Part of a small language model's weights: biases.
MLP neurons of a small language model. Each row is named by its layer, matrix (up: input weights) and neuron, and shows model dimensions 16-143. Each number is 128 + 24 x the weight over its row's rms, rounded and kept within 0 to 255. Numbers have three digits each.
After each neuron's rows, "fires on" lists the tokens most often at its 100 highest values on Wikipedia text that the model never trained on.

L6.up224:122154135120164063104137162093114162115100125165150152156103109111139141133150125090156131158197137148133121141140111161156104130137096165109102180139093145139132180098162081111150118166124090118153123122100113114129125160163139114144083116093075122087162151134132094172140150149136129112116128136158120116132124099125112099149133155143113112112121117104154136136144152143102097119127
fires on: "en", "u", "on", "ue", "ific"

L5.up13:142179157150137137107145121114160122114133070090145114150134130101130127120169150122127123108130176126146165114158116137134129152145121137124186113158123142151141143154164135092135110122111129100095148130139128162140107164156129142140161141104161150098137151155130123151113124149125161163135133111127162121123114150108057119082144120101116119126159135137155074065124148107161121089086
fires on: "u", "i", "ri", "e", "ee", "ain"

L10.up418:132123092109132119116121150148121180155153184126134137112132141131156156146123093141127160173122152122167119135131139165117102106141149125156122160115125154085148135158115109122125099105145131108143132120116118121134109146152127082124152138126164138138104142177137100184204123107111191118116174105110118100124137130136129141109113140135066144116108094096114127081166132134096134164147
fires on: "at", "ad", "m", "ap", "em", "n"

L8.up395:150128154151132133150119113131108142118121118140110160131144120097089089150114119108156172109156094134117120089109125113143117118105123169107128106129101167113112100130140127140089097138121117147083123171071130127163158148123104146134131140121137159160107143138113133138106152075147122121150152111116140152146072168140123114148133150098155127152104129116128137133136139115129138110084
fires on: "all", "ad", "e", "h", "ales", "al"

L12.up30:138134124118157147138120143166094190138137102143158116126134108172143124142124126163145137132149098121144113143157136152173147126148189155135187148183125137144137183098080139134121116103152134123176130165106087141138105130097121103130115139123072110113134112146158121129142126142140123119094083094098146138167127097147148112138101170158137081151115126172107095151163116099147130133163
fires on: "1", "9", "it", "2", "ig"

L4.up282:144196108085129158135129154154167146137137098116100131136121128154120136143151114063109160128105147148115165106106161157145112109111072135090110150143117124113117155122142130119138114127131141152140136101094130066140088152176130130147135146117130118119146099125181121106150134115132167134081123141151092105123105111132168132132142071129097128091143113065063115154170148132113117124112
fires on: "ph", "v", "C", "el", "r", "c"

L3.up66:165116134150123134110100139132131116159120124100170160107157114127120136156136121156147092092142118149100115153105074078143171049110107133144172109110107187148134131117130141104092114147136130138111109104090122085133111137115150148126121130124157122077128135132094103132131125138128178139083148113145122132168143122109126113116155163123109145097112105116133086144126066177130144105083
fires on: "ed", "v", "id", "ad", " |", "vers"

L5.up92:127117104118162155148151067161099110154155142168118161091147136122067139161158163133144129104127133161137119133158136139122113134078088156069118102097116134147135145119118110132161106097127123123106114132076121148143122130117108100146105175121140162125072147162111137157122144131128146110111137146100121121130105116144132161107145144131149133117126105093146129141118077152098157153104
fires on: "ad", "ed", ".", "od", "e"

L9.up255:137152108097090153130137128112125105124156169122088121091104138122097129127156171127079140136139088162122134148091136156131096133110109141098141115105141113170141147129114110115120085142126148166128158178110170128110136148126135157130135105133141127144095125136100130131123159077155130126134119122154124109134135146127090139109149105113115110119124120121128125113142138116114142129135
fires on: "b", "and", " K", "sh", "/", "j"

L5.up520:147136114137124166132139107119151123099114126124150124127135108168126170144144122140116094073142143138180132160091105118167161113151168190104090134184139158160149152113103115119115127094122154121150134148102148120161104155125096124149153080117152151107148106166130129130124123139131106131112078132131134099146187149135127097116157125141133113121144101123137143143114139167106109157091
fires on: "ath", "ot", "ib", "ard", "ip", "u"

L4.up435:140125107090113164146110154151105151084124070163147165126090155111077102116084103117087157116126142155125127105170111164150123131166116089122106184132096140126110164134119097099131123099130118099114171140128114136145129169161117134125169113129094152134103138117138108138116143074131186173128140113151140110135129124131130103096137136168080123094099108143123164135136106137109138118140
fires on: "an", "ith", "am", "ur", ":", "a"

L6.up453:143129114131155132125120176124158099177133125191111133125143140115127154115128107138119119113164114114136110122163127189118143090136086175102153146152113134123115131147157080084146107150131071120150135149122134165144120128138140096110138139111149155106129155137137124114119113137121144139135115122128140102174131101151144128120170148135171117126113104131128124158168110134088081121138
fires on: "an", " a", " his", "-", " National"

L3.up519:148126142112134107117129136182129118162150149169148146198150159154131131131178129101163149120141095174130143092167102140183119102095111163062113180107136119148119106106155146126134119151122124142143161117143093125151113117118156107148105108114135131121144118129141122119133120145140127129112163130151162108121105162120066108124180149102133138097139091156133120137095102138131111136139
fires on: "ly", "ually", "ically", "ially", "ally", "ered"

L3.up388:164099130103145160113101116129129144148131103152126097147120130156111114098129109159068154127081054132137107125130115120117140135139096128085121148099183114160148097096099125100135101105103171141120116114121151134130125120119176142102179146131147137154105118131152100154138124084147133153081099173090148137134149126100138143138147151088169152117142112131111107133170101079125157157115
fires on: "t", "s", ":", "ot", "6"

L9.up334:128147197092137111132192157128125150160117128124124112143147125150120159161148131155135151148144116164146107129117121148171098119111150105103105131144145145136158068132143165106098097098145134101125142145123112174142177113113137118132097104110127145132111139142155126213085133113103096121116105138129169138139114133120131115116127123136122154112090136109115119147132151126074123198164
fires on: "h", " Christ", "th", " women", "on"

L6.up8:132121119139125094144107076103140137115170103130133112180127131153129147121106120118158109122146115114168156114158123127131099113148155121129166137128102167127105147118115120166144115130175167141124162118155125152194081123131098125103157134117136162093079144153154111132143164136143110145133127163139121121170098104161089089122126163162113121077111099154200133145120102145126120140160
fires on: "ver", "ate", "op", "ength", "g"

L8.up615:139124172126109111125118165135165142151118126139133138117104155108124137143093180150131102146139188130120145147150103111130147149125122117130100123131154184145140134150162139104152134122117075095131129175146114141157128182124141100112093145132127124119161123145087079135104132133126143098164119088106158137186143139119121134147125178115178118093093151134117138097142137120120113097115
fires on: " |", "em", "18", "13", "ri"

L5.up174:162095125138138155126148132150141164136154088127095145122147117145114169135158174121110167115098135154163119177113096143117123111103127108129138155172122163161154139100115144110087098117122147153132143108145155113162152202152161105115108179131148163113126148158154104192138125119145116153132116127138141135146125186150097140134088163122129136139115113107118096081129102149129117133119
fires on: "c", "ad", "rop", "re", "ry", "ip"

L3.up612:114101153149148121112152121136104136126095125116152157151123122148164129155125106130106153077076122147133095091142091138159165142123122110138121146142147146114145144108122121113112092074149154113077179148167115163138152168124110092126158107128155114129155114129147144146104143108119112188119151103113122126137153149164128122131142135151141119075108103129120132092147157157117134126169
fires on: "er", "st", "ing", "ed", "ad"

L9.up563:128120135163096148142122123133138120133117125142125151109103151206115122128143123152151074085160171120145137112168155121118139145136103138134106130195125149121126174141103099121126077118164163140142173103138111119134129180130124126124169140119146141166157100139129128111122118139141120209127115163128142076156145116148098102138151150133163117121114112144184088133142129104135040150092
fires on: "ip", "ad", "u", "est", "i", "im"

L12.up242:130145081142129131129132143152189131126130130126049077111162094150092115183112124126102163114076148164087154120139131122113139123130121128136167130110135154119098088050135133096104124161153115100129113120148144136114114112159165119149120123122132127126116127139100131176123098095157102174107121109093101127119127126124136105132109148124151114116170132127149096155161127123132128133123
fires on: "9", "8", " pol", "iv"

L3.up26:133102123129151128079105108162143151093142112136124135120096140073103107150137177113107119146156142099131130171142129207125118108124181114138131141110105155121123149128146100119161125110109083086115161162107119141135128146129146126176128125130145162109094165147108128135144110133137146163135104099129160110148114126122128134106151114136135158059068061109135166127097141115127186098149
fires on: "ur", "n", " vis", "is", "end", "a"

L5.up131:138129122137132136095087084145136136131141135137146128137104137096157104150107150140093130141119135141125167124132080125129106120185151117156093148121132171130117151093122130133152135106137105094129184162140143114136101137166154136120147063130079140071115107175147133145122141110134140137143110101114127120163154141129118153111192146147166130106140072180094161121129107126127112140126
fires on: "ot", "it", "ur", "n", "orn", "un"

L3.up306:138130133111101139113102148110112124173149144119118139111132133092137149130128130106135141060133110117139083155089102114131107066131079092100151114142090141160182146144175155119096092170168070170088133125116099113147166152124095122149128161131112127105114126146123149169110134165143153110127134140125139090124115136076091145091123116120129121126127143117132099130128135121101129169146
fires on: " such", "ad", "c", "ing", "anding", "ible"

L8.up406:133141176142119088079117119135136102144160176079097117103115120122116114087094163124110123115146102138116119095148121181108124131162130156134185159090133134110132121119119143102146081112169139119116157120130078115137084142107139147135087171117130113102141170133149136145155161160167149141111169091141125134135105145101101143064100116173117111118113105097148121115122139111104117118108
fires on: "al", "ij", "ac", "an", "ad"

L3.up486:133151136128088135135084163134103150119135108155145166152129108163091145152077091135143063113134090131133139133134142185164101120137162140160152161139139112099129130089133108126125116166151122117154178128126155166122140150141127116136122128142064084149130085128086132114161108112080115128124144091123165099128135140090104101108126135116117128140110127127140085104143105120089147121043
fires on: "ast", "ious", "on", "\n\n", "/", "ate"

L4.up390:139148137145099138129139162125134125101094121103151145125102164122129136129147138137120109072160132139171109121128093119138125078157147149086111143122105158167150116128130131099136093165124049087072144145100103176130129130121134110144171073097165179126113161139122099158099140146114115143111119114167150118135133143125054130154137095114144118128143133103125091156127140102125142125113
fires on: "i", "u", "ti", "992", "in"

L4.up147:142155166111137139095137111112150143075108107128156150150144133094118122112093121117106116100146154117159096123126137141128132116118137126090160105148112146111122105116122137122142116117211157140149166213129118121148102157091152101128099107131136110139152158146150141131122175087105130141108122151138128154143165118114100157088133112109102117126108063127149154062124113146134120077096
fires on: "ew", "ud", "ed", "u", "ic", "att"

L4.up618:145185085079119120123096148135126143136139139147097075141113156166133153129132071131125126116117144147119144162140132130128130135094085149143071126124156148123122145137139095144120119115144135140157174104197144094139084125157151127158106095109046141130128114135090129152113112103173154094079109142137155132137105169104148127146171111150117144100125113097123133150127115069132141156103
fires on: "im", " as", "c", "r", "om", " ="

L3.up619:169105124095145150122166116142125151170148187137149125117131106128121131121137165103150130131122185133112109116111121105170141063095119105151150100154117126197153146124165120132113120136115165126133073126136133126136104136113131086147138145137119135122140113143135151147114109155145135121136136142147171170154133108154133101139134146146160113103168152151143119174133144106103119171133
fires on: "t", "b", "lect", "fl", "it", "duct"

L3.up93:174125134139090119136149132155137151115115103151137164088143121123156151107111139126096157115088147145149102104132108107171167122185114136135110137146096158168127193158124135106133105115157146068126163102109133106160145129101097149114147148147155142123137118123071129117142144142124110190142113105132129138153130135123143091115132100159140140085132084159141144147189097147092130154175
fires on: ":", "ad", " Sing", "ing", "ong", " gu"

L10.up240:111153106142112129111136103116118133091131187171067109142132160112095152171157137112104117148092157124131124144107142119126136124133116114115163112138155127122136105152167141123141143168149087145124126166134180118100137125141168133130143155129133123144150085200134133146107137100170134167086117141132102099106109094141129116126183123149172133078145149114139134110094147130106099151115
fires on: "ort", "0", "ens", "8", "9", "t"

L10.up592:147116104137133097140117153141144133163120165136131123154136147118113143098141148139140179134162160164103130149138101111156146133153116102131082131147163157103096153132145127142136122144150134072129141113136134130135129128134157163114138118114080136119160122132093091140137098079092134179086121132117124124136105184137113114155136094143152106129118108090128118054154186068109111152098
fires on: "r", "in", " |", " =", "im", "\""

L10.up7:134152155156090123146133170153126113159148134149122133128149183151127162114135157129137150141125168193159175124116128132147164146083117182088143113105149171160131138142154117096127111131111131131194105108178092134127137137118128192101086120107119102118107141140105118153164120116136123132132124088128149167140103158137094132131143161155160170088149120136112115088156139138151087107108
fires on: "ly", "ently", "imes", "ally", "ically"

L4.up171:157140139096130116125149176145103124137150166145154159170138144162148167135125132113156111113089146102138156096123099077181127146132168074144117119088134152153174098120150124112142125138111119137099140127125127115130110136104150136087143082131136134123149119143152124167148126119126096095124132113123096072164125125096071103144117161143147078128095114125145103149115070134136153132146
fires on: " not", " sh", "ust", " ret", " reg"

L6.up524:142147119114159158109121123114088164146145072129148175130128146137111135122171120132090094095139128134148117147141114082122167112133118170136149118162136166150167142137119106103118113115148129132124120144128105094119081195105150127070094147118102123120141149128101113095123138099131111112148093091124142105163093108110117110103097175159152108142115105135140115127139091134136145110157
fires on: ".", "ig", "2", "ed", "te", "ou"

L5.up383:147120123148131103089133167149092081140146097136143154131128148105207124125129096101145157125129125124117117110121118122175120103145150148108165136146136125083149184080145127095169133150148113137133161167139102142153117133121105090086154069129109125091114092126095135120105140145109160173121143094137131122153124196137135100122154104121125143120115125135137135176171144144105108122128
fires on: "er", "ward", "ior", "ful", "st", "one"

L4.up528:163150130158110162111134124138153154082076157118137115130132133139138147127124152116103085191129167106156125141108063124148159114119112075138144118166089147133163150117165175130169132149142123090173102142083152099120130121130122100163109081132129132115102129145127147124165116141140145096106145153103160155176135122139113137141140118149076080096125145127116115149121134082117105137133
fires on: "|---|---", " acc", " dep", "ff", "iv", "inc"

L8.up127:132091095122134135105124141099114193169155139119091128088124111119117108148131108102079120136099095111141131085089099106140124129127123136135143130165155146137158154141110074109151104123140100141120128120105092131141158139129162106124093114099180127113112116146140117107091127157125091112162146150177114154129125138140111148082111114118174147093095106120107144134211119106130130112132
fires on: " and", " of", " &", " or"

L10.up445:131165165101127148104154146153119133126121125128140168094099104109136143106090161147046066124153111140137117108119107133161111148165101162124125113102154111157164145122110135109108102142097123098107162127121145148150109135103133139140139144122119094125105139129084125160152124064146089141169127148116076136146075124131116159184127172125101099132084142123139126139109122123099129127065
fires on: " ro", "al", "ol", "ro", " Afric"

L5.up505:129120155115118070137126149119169126099118181162131117151148130135130159172153147149110130161114130117119128107167134184097147143116129106137146164134160156134151173120117103119108110150151132131142138113139135156153144123144129126109142127126103135127126125165146138201106151128106117145120124100120102127155129115131100089121110174096132115143100135172119075145149116145117083172148
fires on: "ter", "re", "est", "th", "er", "ater"

L5.up246:148108148117103130082169122141120148116169163097105136169168111161135136139087115170114131110126069127127146081104082133159123143139118149119140122086096193114110127169136152140135121150136175121115142109157148154134092147137138096119147108121125114122160127135107132159128116107103156140087158121149143148137101183116080125099161121170163156124066057149144145103136127110109132088111
fires on: "al", "ar", "il", "ac", "id"

L5.up132:125123107140145148121114130068137138126129159197152154141130108127119154131142088116111147110129136166127136151140150148121142078105117126119139149161103117131137173144116145116131107067189123163151123152105121119123124156084156129164110155109114132081100142135123146176153127113116164161122152139097134142126167119134101114116136157162115117093112125129108096150100074118108092124140
fires on: "ing", "e", "in", "er", "k", "s"

L5.up378:151129145101160112173115133132153188170144123128120163116143119148124118138151156095117083098132130170139152135131145122139164090111108122151163141101122141103121190148146157145138102115159131122146143146130120163161106152102108138134094153135076165089121122126170152170108176107131139126104144146144140143127155103125119134130111117120107114131105129113165097082158061137116117155112
fires on: "ed", " to", "ent", "ious", "y", "ic"

L10.up536:126131075066153123105135112193094130119130140171151138156117103095125128117108122105115128136108123121092151105151139111132146099104139110127150128146107133112111173151143124171127088141196174133142116137089154107139125159111141138138146139108162148139121117131152145105128137102136157123123149105168143176168119126156131116134136122165145104132129159145052118105136138099116142144157
fires on: " is", "el", " was", "lect", "b", "ll"

L5.up617:136136113136164140113143113108135112165134132110102141149086134092150133116124155124146083092142070127153144087119122146188095148137117164099117131137182150184162169106111131146142095128146155150135106126148115146136102181111146176113101104092154099112104116139154098114140134122154107130150103103127126117127107132093150149129132171149132096117108102124192110171132128122103115132124
fires on: "ic", ".", "oy", "ig", "g", "tal"

L3.up523:121150139120107166091112099111128107138157082103112142107160149097113169109130129131178127159149122158107129155142144173107131147113099135100174078122126130105146154097095125097109105102100129124169156139150117142143144115105199072122070145095120134096131118149137135107185130127109146094133112181108158137138137138094095113144172149120114138100101122109132164133171170116120124109113
fires on: "y", "s", ".", "h", "ry"

L4.up384:135140165099138136073106099140140132164136156152080113164104148120164198119143115140104152143108119107153134116102149145140146114124101101139133111105164127106188119108155099114124118127127139140112166131150080127134120157099149148089114117115072120139166137148141118113112096142111106067096129134129153106143077154077124101122163152119103146103150115107141194167133135118080113116120
fires on: "c", "r", "as", "87", "ce", "ict"

L3.up253:137143101106137105159097104109125153105144122144074145092153150152128131133111171179095163145177107087095146111134121134116123119135165109094127107135171138125156106085106130144145124130128141113140164139148126129118140157076117140132127098110136118116081150136160141141192145138151145145138132132102111139168126059135127131153158170110116150056128106108091126124132087147131164140123
fires on: "st", "nd", "ly", "ust", " ft", "pen"

L4.up98:125139150111132135099157130181130129141168123126089134089134131124129138084111129137081111115148107163132124077111115132146088118139104170125153137090117129137134136107121127098101096163108153115075175152116095127158075112081129111101148111113131114148128173135079164144120106131169103119108133113167140159121104150125122112142117101121138123115085104160144130144126110101130175142090
fires on: "al", "als", " Afric", "ant", "as", "ac"

L3.up409:127144127120181132132127136115129174119141124153124136158113108130099110116127147163111128136150099153102184159182136150123112135155125129105151142126137133125122116161127108113115126123111139109155174162123150141147152148089145160114099135126087137134084132140138127172133131079132185143157079133172122131133143067163109147155139185171099144100097091145133131136088130134139159133073
fires on: "y", "em", "om", "\n\n", "ce", " m"

L6.up294:113175149136122090129142099112115094140120092128159157181167136175122166112137132114136082115138115159149141106123104104122107126133163162093177134140086137174125169156161138161102110114184146106138161174104103115146107138141115136136114117113157154104095142137124122146105186110089112114133164155136130129144151136110094132101139113150116143129093104150129148117129114102109090120136
fires on: "es", "u", "id", "é", "ed", "i"

L12.up434:124148122135139146150142106142160121105105095164111133090150132115085136131188124143134100128109111140125107127191135053166117143158151122125134113145089143108119179108156137125132110129150071095112157125106142136123120117144177141184117157129056126155160157133101109163139105109128149158153134148146146117113174117110122156141148115084160149101132143127149133125133142121089121181098
fires on: " a", "ol", " Pol", "2", " own", " A"

L4.up257:127123135100124133060062139100160163155149133144166134170072141132158125142137121087099160140139137130106126136121156137162073124138133107116144100103096129162160114134155140121144091114111097115101137130156120089131153143120179116144133190098077141112116129118125126100174148126166172117166148110097152111123152119115141172078129139095096098106099118134114085111135080105124137108138
fires on: " work", " appear", " played", "duct"

L3.up441:143104103108095150137159106141092158085126128108122136124110138115146165133149089130104161138112132140148087126090099147119131109110099139099140156165087145179126199116102114108099086125176143138096122148107129141152140145129132150122145162116155125148090138130096136134130123101131170143109163128106143147145100142108129097088131089139103140128118132114150120159187127096092128136156
fires on: "av", "and", "h", "ad", "ing", "ief"

L6.up486:165125121167164104126173105103136143132137138168178174105151124112165157174139138123161142096113154127109142186154148121166163118091137153136130140137153155113134155123141118113135095128152137120116129160158109132145096176158115138082131142156101146105140164126117132120114125105152135121120145142091143073149157165156123085147164163126145099124116131133133109122109113121122136129105
fires on: "l", " B", "y", "h", "k", "th"

L12.up196:178114129104139139093114128141130141129203120132130110133161127136121156181137092098160106126187141117120115114105101127161143085100150113163096189127121143146155115112163091121162124106144152104077153128102119122162129142127123148177122095135144136130160158133107139082117130146109141169096130099119143138122108112123136100096122115102123139087088110146142136119169124156088154175124
fires on: " h", " w", " sh", "2", "very", " is"

L6.up438:151163148094117092140154175086118194128122167153098115110138107143162146136111117109124142148164135125109131104133150176168176127129151150097122144160100167121139120125135091088106122127131119113107121144131145180122112155157113116125085100109123159160128126129131093174184144127136142115117090130125115153182130133135156135141137150144085147083104156083144118129138104132132124133164
fires on: "l", "on", "h", " |", "en", "ol"

L4.up54:147162106135156125166115120071136121108132130126114130120116118196131126095159135110104141147124135156096138095115164141113173146137138151147188176109093149131142137159155121069114117069206099129129156101116149170123110138151165127152124116126109151091130132141097151131153167121115107131095113126135148075145109124116116112117139124111120133109081125159108107128161121116110154128127
fires on: "-"

L4.up410:155123135095087168132157095108195135108127131136096138108159144116072107114123146150105146119150159126121115147102150134113122110154101092155124162108171141123150156082179151128128099108156127087110139126124098126148150132108108151159108165122104124132116123125121146149105097110145130148106149140073108143137141147069130174128148150088150103115126117145119108089161131103074110085103
fires on: "k", "ew", " Tom", "on", " pol", "ox"

L4.up428:139140117135103174136130109138108131069088146128090112086093118111113148139168110181122192100120135146153104151119148122122115104118119152111134122120103110147098135121102115133084084111105149118113131134087092123135107125068096108129103163096104127106123128138123115115110141129109152101099119161104154095108099167123109082141146131125093170097108112085120140098164107099077137148144
fires on: "ed", "m", "ad", "ach", "ing"

L5.up427:155089098126108129121124134124130194128106119155144177147116113161103136126121126103079160129130083131111172125156160131133120107161122128090122136138112134169144158135128144116120093079158145133105143109115140133137129154084124172166068140121161106115117136135130124140180139134117153108097132167131131139124155125101123144089109155102137141123136090119137104132146119130110120119066
fires on: " of", "'", " ", "s", "e"

L3.up635:139150120130129113087117110149145117119140089114106099091146153102153153159145112096134147144136141122152123124090131126089154128092158125143128128073135149134124153126123132129183096109140083108134153171162072133123107131100164076157122117111144119085141159132117120131159160188130091106147152152126156138147134147092143123125172125124106137089092097116111125128125148165114145118119
fires on: ".", "t", " Mc", "ff", "h", "le"

L5.up397:134146136139114134117121109100135141143169129141146139179101120091084108104065139122105114116107082162123147157144104135142159083168133153130147138093112143100123173132128104127148128113115151143143147129146104120160122147118133126144164130090087110099111147135123130169120176093136125125143140155138124157134146092164115140094132124160113132082080093157131093164115119119077117149056
fires on: "e", "em", "ide", "ate", "y"

L5.up568:146143096135100119133147147067109144118164143124137146099128141153162154141167115084134127163124087114141139149124139129131174082127133180137125137149117156152202157151121132106091113119146161159158120140124142123138126196125096131114123135131109105114089164135118152152142141115118130159129120112166132113157150160106123127115108176160118126117107123112171113079143108165102134159123
fires on: " all", "g", "ind", "d", "ad", "c"

L4.up323:141124143114136127130150136146093145164132137115134111115180111132172133149094118158140142092086142139140159111152076103133100135132167134109121193083122136110159123141164156120115104121141130114108130076176100138152114123137118126118119085130109177099128132135124106139128118140124141110113150114109141114141120148088107133129106134095106100138132138134124114115144089112137127161148
fires on: " sh", " wh", " not", "h", "yp", "s"

L9.up485:119109104091082122130118115134111161130109131133082143132149146129152180155184158144088120094123118135134131121141158137101123108119102152133162154146138111130093115077123160059163089124141115159136163164134138127157123158111136143169175084135089122135121092151157133127184154117102185134086124113128151169136114094120134128091107123113152113144146100135090117119124131147134122158096
fires on: "1", "a", "g", "94", "95", "er"

L5.up470:136165134139123120087124130129161107117129123145117098154151118138144124133128094124118121112122097164076113156118121100114138081140155112139134150170149124135135131097161173146101085104149147152126176143108115175141130111133174126121103096118132135147114151145168142120103130136097131146118150128144173125140082116093070114064127093125127101133155084159167115163133114094144146134140
fires on: "ast", "ent", "ost", "ant", "ed"

L10.up264:151144078159155131107087109094134111134120145122127097139145149137107139122117107128134123117177129132084111144163099133121169138129132127141135169132085133112101119135146113137129118114177118082102191138143131136138109128109109123154097086114085128149119122146078118116142137109129173146072085139154126163108138186105055123115148102177106138115140128099130145137111136085102119076088
fires on: "i", "am", "ud", "ok", "im", "r"

L5.up59:133104084097148117124137159135139101141120149125124138123137125153158150092105144131147162103133113105162132120114101147121099154164127129108135123109136147127149135105135108083109115107101116075107095098076098096150150148115117143126132136080148120091083143174107118169151084091117122122107158161098097097141095102136138134131180210118118091109093117124141142122165139085079139149110
fires on: "aw", "y", "end", "ap", "at"

L5.up146:157161124083143133129116101076163117110097125151086122089100115186107093104188154139081126102132111148105120124112134168129121122149139119105126167118150115091132127156119159114090107129190147173117135127157159141132136123091101097120077126139137138123177127124098120146150138110152131121124102098110150122147120140146120122120119149103183110122107101128161105164146125123135114170114
fires on: "and", "z", "ow", "/", "-"

L3.up451:145145116150132108133083100091148106135155120128107137092120144140118156148141130173103151122126134133098090093134155145159096115155153175130137126092155148171123111098130127143133104148156118153087146113177144098141124151092174143101150145116105122111156088153140119147179184159127098175113128157137134148136130109128151154131179135125108162109131074140169181148188128160108133155086
fires on: "ate", "ore", "te", "st", "95", "ust"

L6.up186:172096107153134129104077118146152160119095151141161138140092118126087121145144116123151145109158193102170110122127113118139127109131092152151126173148120172141162161132141128121152089120136082135181129159110143147137132161128118110127122137125121170107148143154106152166141120145159140095110081122121153155164170141152106111130108162106123076136128132149093104151175148114127093097141
fires on: "ur", "ri", "ro", "ourn", "em", "ip"

L3.up599:128143124148133100137132125133134116147122141150133133152147126189117127165139154152086130091141123124092095132102089122138142121134119151140154147143127138159131128146129144110099116175133144116142132132135152115119161124134119096173143138129132152082166093137114160138108134089091131141108130083130144118160143160089158120095154194143135128110089059160124105100134139128123215140117
fires on: "g", "id", "end", "arn", "ad", "ong"

L8.up81:140130154138152144146160122132129172150147122133098138158113083086075129122164127128087123130128107126135138120081149150127152137108104170164119135162143142108144183148106139128093108136145108116118161158096122151111134133106108101146101099128102153136114168130133181150120114145165102087154098120128115123119117117107142144105108137122176172082147087160130128137154163146150170158123
fires on: " and", " of", " de", "y", " &", " or"

L3.up51:175094101100131174109105116109150169083119109135123153133110130127102117116132149141128141128084132119126131147169129122127171130168109140097093102098170154164145101137106124114130118136096144134142098135127149107130126141148163136088096123120144142128191118144138112124167161092163140124123062145112138165158166163101143131150165157147168155108121122090123147097114105147115156112122
fires on: " of", "hen", ":", "t", "-", "ow"

L3.up435:141117123076123097124150131122127147165173112129122119098114122144132148149147118175104114093123110150116139173102121150125129122088121115130121095109117149159100186141116130118144115139125123104130111148144111113132135125075137079091202095125118173111111138132077111152194152186127152140143141124143167177132118127101122123152123125138147168080077123154139159143155097128120173144099
fires on: "ong", "us", "ing", " As", "ess"

L6.up634:120133120131108135120135133085157117126127170127151106125165127114109142115115128128110115093109106127135124103121107126148140040172124117112096186125120116097156147106110140094131100099182134129128111158072125082127117132132128111123087103101128105128135130154140107156150128101091111141108129119166119133137125126098129103067120119159070092106131083119158111131099124080121128137132
fires on: "g", "\"", "ow", "1", "9", "2"

L5.up389:144138149085136114101107154111132140126141166165152121149152135091121150164131104113123146118101098124081154127167166129133157090153104119156149134100130135148150137126136141095136089139182085134148117166136121126167096123127137146158108085132078123113140129139156119181160164130121126138107104100153125138124171064113115128084141132131087099122129132101138094136148137160094128171098
fires on: "1", "g", "ic", "er", "ent", "est"

L8.up415:139120090127122114124131083103093114150162150137104110124100182128079123177146145148121092128113153135078165118141114132152132111147134141135095126112155138155149129093136151134154117121156150152093166129144162127153138171088117133113076074105121161176145132124107139113156118112119121125119124103146115098117069108124109155111103171127133130094096133139147141178141124123147132100118
fires on: " =", ".", "ig", " this", ")", "95"